From a checkpoint of a small transformer trained on Wikipedia: MLP 704 SwiGLU, a variant of Muon for these matrices.
MLP neurons of a small language model. Each row is named by its layer, matrix (down: output weights) and neuron, and shows model dimensions 0-127. Each number is 128 + 32 x the weight over its row's rms, rounded and kept within 0 to 255. Numbers have three digits each. A neuron's up and down rows have the sign that makes its largest values positive.
A block is one neuron, or neurons of one layer that tend to fire together. After each block is what it responds to, as a language model described it from the Wikipedia text at the highest values.

L6.down2:134177130138095085133078136149092102136119102086159136078161156111143122081139038095122120094151154138068110077142101135046156092119122105165116104087101067216133111152122148150090106140145100115103097094120148099128133076160144126104136151197129087183122073044113089185177117115129136108170152134080131117123123155098125112052114118133190114119165180148119091058113121157105185155133
L6.down22:065114114123061115094063111142111103083104054074051115131075173112066114106095123155108128144122129151156108122108129109134122127127169177145153122118131172111141144105144154170117156142117161102154100084090201083107129148130098090098161117138130162121115142051102157194131124077131167145104094151167125132117135054096120146136146131116137093115144147184107159119227084109135127111162
L6.down101:222161167135112090136159155144153092105152151148152057162153134152094114113160112126119116159103104136094132158146156137155129124110088138160129183126066133120119168145155138147138151090122121127101184110123119094141150132117139100169070142177153136059155071140135151131151134145157107144156185154157079083146095106189104164078171208127119146125116177156147168107094140122129147101102
L6.down108:120162101102121127123119153139124087100155093097064130174085136105093136094145178097112124135102122095079165153094157102096107149113086148156100122183123107079120093084135133098143180072155128181160164072203111085188130139093141107076101092099121160226090073157170136123144165100144162180123120101095071118127137194085117140131159123062120174094089104114068124105146116185103162126144
L6.down178:120169156122148169156091102112152147083091142089150153163096075094068159176168053141182173113080217142100106165123111146158114135196157127144109148098151138091125114125124109099117141154099141152100138124090196089120139114128090067129111076113152174104148177164140192095116092114148068138049155123144088137178180149221151118140128135136144179118120099166134122131202167101141138115137
L6.down470:114166081108161171066166068144122110131114098102125166161077137091125120175185136133132181128079095140091105157119109132129192099177164155157162103087144102110108134134185078147122124131109089188123142082088142159125144131147129095107123143112108116131140151153132109093054031170191086112092133207170126146130205163076065139120114169176077147150160122130129131094159110096105112111159
L6.down473:103131102134147148073189121117162197079121102142137076171132103110112127150179124179139153069164096128124097175135105130121141152134186131142087118138177104212163143115139144120128136092148144112116096128151164090143131130100147144150117180124076070175144085127132157121137164157176129145086132170173127168111148122162132112127126109146149147150092038176096151140190145143113068052165
L6.down545:110147036168169036119114137131115117131137129115122123137096096095156204172115103135080189175087130125128092125165156143102052106089145109131158145127117136089122124126107157154170134162120122149130108091086138082139080150183106100155196076134154162073106088119104134158107132171134148117135095121144056159140125145108132136166142108110174070107072040096111117112127069100100088152135
Mid-word subword pieces inside common words, mostly event names and headings: Ele-ction-s, F-est-ival, S-ong Contest, Vot-es, f-at-her.

L10.down4:140084134123109138167137152125083141117161190121135153201079146154115118169164149130159133102076091190105122104153190182128167173119141123072119130140107134086137161148119127074093162135087106147079115152163171096100198157089098136087162095130178127089155134121119156086156106094136091168141138153191052045185094074114132163133116135094178108129096152146096092122152140159133138120145
L10.down66:176126123155132120108165103132108143194067149131123083134085116127130146084134203145164219143095112107053103096039168118109141146074081129105163114132150200160138121173150147102147126111102181127110187155125173191131081097138165137113196173095120153137105165147163106077136082124055122064140155152108129134127076144091186138147126097087108119167130169111087095143150181129149121138148
L10.down109:127147140131158054081109167112118127119046100129156127174168115172067069109159114109129157173189155108104132107119218085106164142135072097100156107098137096129107102098129159080123142134128140139123117086129155135125114180124147123116187194111180113125114143137136103076128040150145129049130141112074110181063169179108159117116066096107129132177127141154139074142219112176066119193126
L10.down127:065174101118106158145151132163135155186081159081174116142131104108158120107111127096160142148083091110153150168094146136138075173147163116101159159097122153126097139137101137183136086144094059090173182070120092096156100122143147136061173134170155115152175149082108122094110176090113093099164132156114150146136100124046084137091162065110158116134109195114136121146143160158078151143151
L10.down278:134165141148116103132102171124138143141115077074115097105109165100137079189137110091108190075099100156104194092129090130142153106172133099116137109167137152147151090189107090089126090144098141094160138166140133135129123179060086117124097146191178096145169138115146086166146120158166163101134116138142121159204081128147096108155110159110093134118131136168173157178129199135056107179183
L10.down328:098171112111128119106136161133119078158156119165154198110157087128117140109086102149104158129191146097080129129137107097117126160115140101118143118109199118097131126113073210177079115141099080121084092123155166088163137102092106069137138212135131143128080154151131095113077063096118202125122047178099090099129145120108118113169139147138133137153107070156227107145127151188089113107166
L10.down583:091144128161084116124164098153101136173118148158160141138136157120102113124142102105146128148096104204075134124105172101117117194202149108133149122169109111166092176124105096118147154115149054187156173118199170142147151126112104110087109145097130127140152090084171099127210094099179154106133159204129117156091156102134074116143104142115158085035141119132114133149141129161115146095118
L10.down588:156093116139138132144109147151126142105096166128161084149161128129126119169093161083134097154011071112164189125109136155069144125172139130108181097147113129122173100150098101124149107189177121126149129152141166157146075154127167133133099137122110161160184154109134153089052112070187154166164127129160121093147120117127085113091103136103110109085087151095143210103127124083147055134172
Last word-piece that completes a common institutional noun split into pieces, e.g. govern-ment, Grou-p, te-am, ser-ies, n-ation, Institut-e.

L2.down665:071122145145112077144168152146068111080119181097162086165146140163117084119176103143119143114132074181171132197149107107140136127139154088186156155080086168167140099185087134058162092099121085136140165128161168123143157133106132088112082127132140166086102118127103112107162111135067152186147101113139149124115139145097120145150122102105122114093060175057120168089161148136170104111153
Fires on the token that completes a unit: a year's last digit (1956, 2006), a closing quote after a quoted title or nickname ("Sweden"), and mid-word pieces like os or ct (disposition, retroactively).

L6.down27:131115132066122103165112110101179166141222124134128091127120124125108075099145096136074057120139116068112167141118155136133147079170167075123114138132118144146135164059108097126140157145105115209098172152136104204182098163133115163125099111129150141139079116162116129080160130125147109103085138140190160112083126095100120113157168106133144109109158085108113122086165147147072177083119
L6.down94:139076146162113132109137127155109140168165159049136096089127153148099175139147077138128144092129117130108145142076136163103121105052130123150143140195106129158174127088157141172133150125158160084145120108137195148110139193113140142144086119174087116096081092106079133160187123162152107130084104169152077127174113089109133127083125085143146133125110169109139106100139069130182152102139
L6.down104:125155092107139111201148129096117118150129167114058087084135144154068134165100118073133157122170087107138082075119096174102115121166125061105106143052091182117113146161100093165073092155129151109124039087138239107159130132074182106112129155157110133109050102071144218105108105169075124075151112138073130104129141140160146122091101155103124113142143113138122170107095139153102152102046
L6.down254:129137141114161094147062119124099156181066098105138137125136131196147169129116123144109135130159138111107088142186129137140090098084101124160127137081133109107082137186182112149113152148095107100144157150158148125139061126168087121124112148120078113121166134114179109107167184129099130098094125060124153117110213089074148105121126064151136217148088115122141087100107137124139204099119
L6.down460:107172097127085116054168093160112134161154105104091147131091188149171127149144118141070126136140083115123144112091066121091143149156085092086132071157103218148148156148186146143154112126126164115095132107175136144051139104124157059100177091150119071179168159113078148162164164093120102182090173131204134094110119141093114142096134165125115132157143147135139126216098069134143182108121
L6.down482:215075117096156151077106121107121121109165151163146117153107132142090130143139094158124106134162117126066127171065051114127170108097105115142096149146098128135150134114092110151147148114165072075134093158068095137062161128150161075131153126130102164178137123099152172152176166091043173100141147131146205142128101111130147102150117100125091127138113121224125141118066092118171124150123
L6.down502:100118151157100177163107091095141094127135152170129183151098127144126088118177138095161114052101143143106106146132143127105110142132122148142144140137109111065171094104137237068112173039166132200076144151152089129102083110135105145135191191138181201090135148221172130154155185101090125144168195159082142115116086121106134153154158122103127148146064123128082148134086097147098083140150
L6.down626:102134111127195094147152105116149128158111112068126097138145131153147142076140116154130132122214077119131115105079066158086095129136195083127199123146172140138104145128171212138128133125093072127146120145130129115160155143117148104128128177109128158114145126112196071132123159189139088100082080115117074170129072132112170120115137109146113096156133098113171117171153110131090146109110
Short vowel-led word pieces inside names and words, mostly "ur" (Laura, century, during), also "ut" (Lieutenant, polluted) and heading-closing "=".

L2.down547:114153153126142101166143064148168145142114164175149095145139146122128152143098144092122151146066117092093118107132123127140132103073086082087177150087126155132187172165103119137136145128152114181084143130133073122217140157118158121081166189141055104146128118113110125165126106132116142138103149167162121188062127099112161172103116146091147019130069144061147165119113056067114077150130
Short word-internal pieces, mostly vowel+consonant, in the middle of split words, e.g. cult-ur-al, requ-ir-ed, Un-it-ed, sec-ur-ed.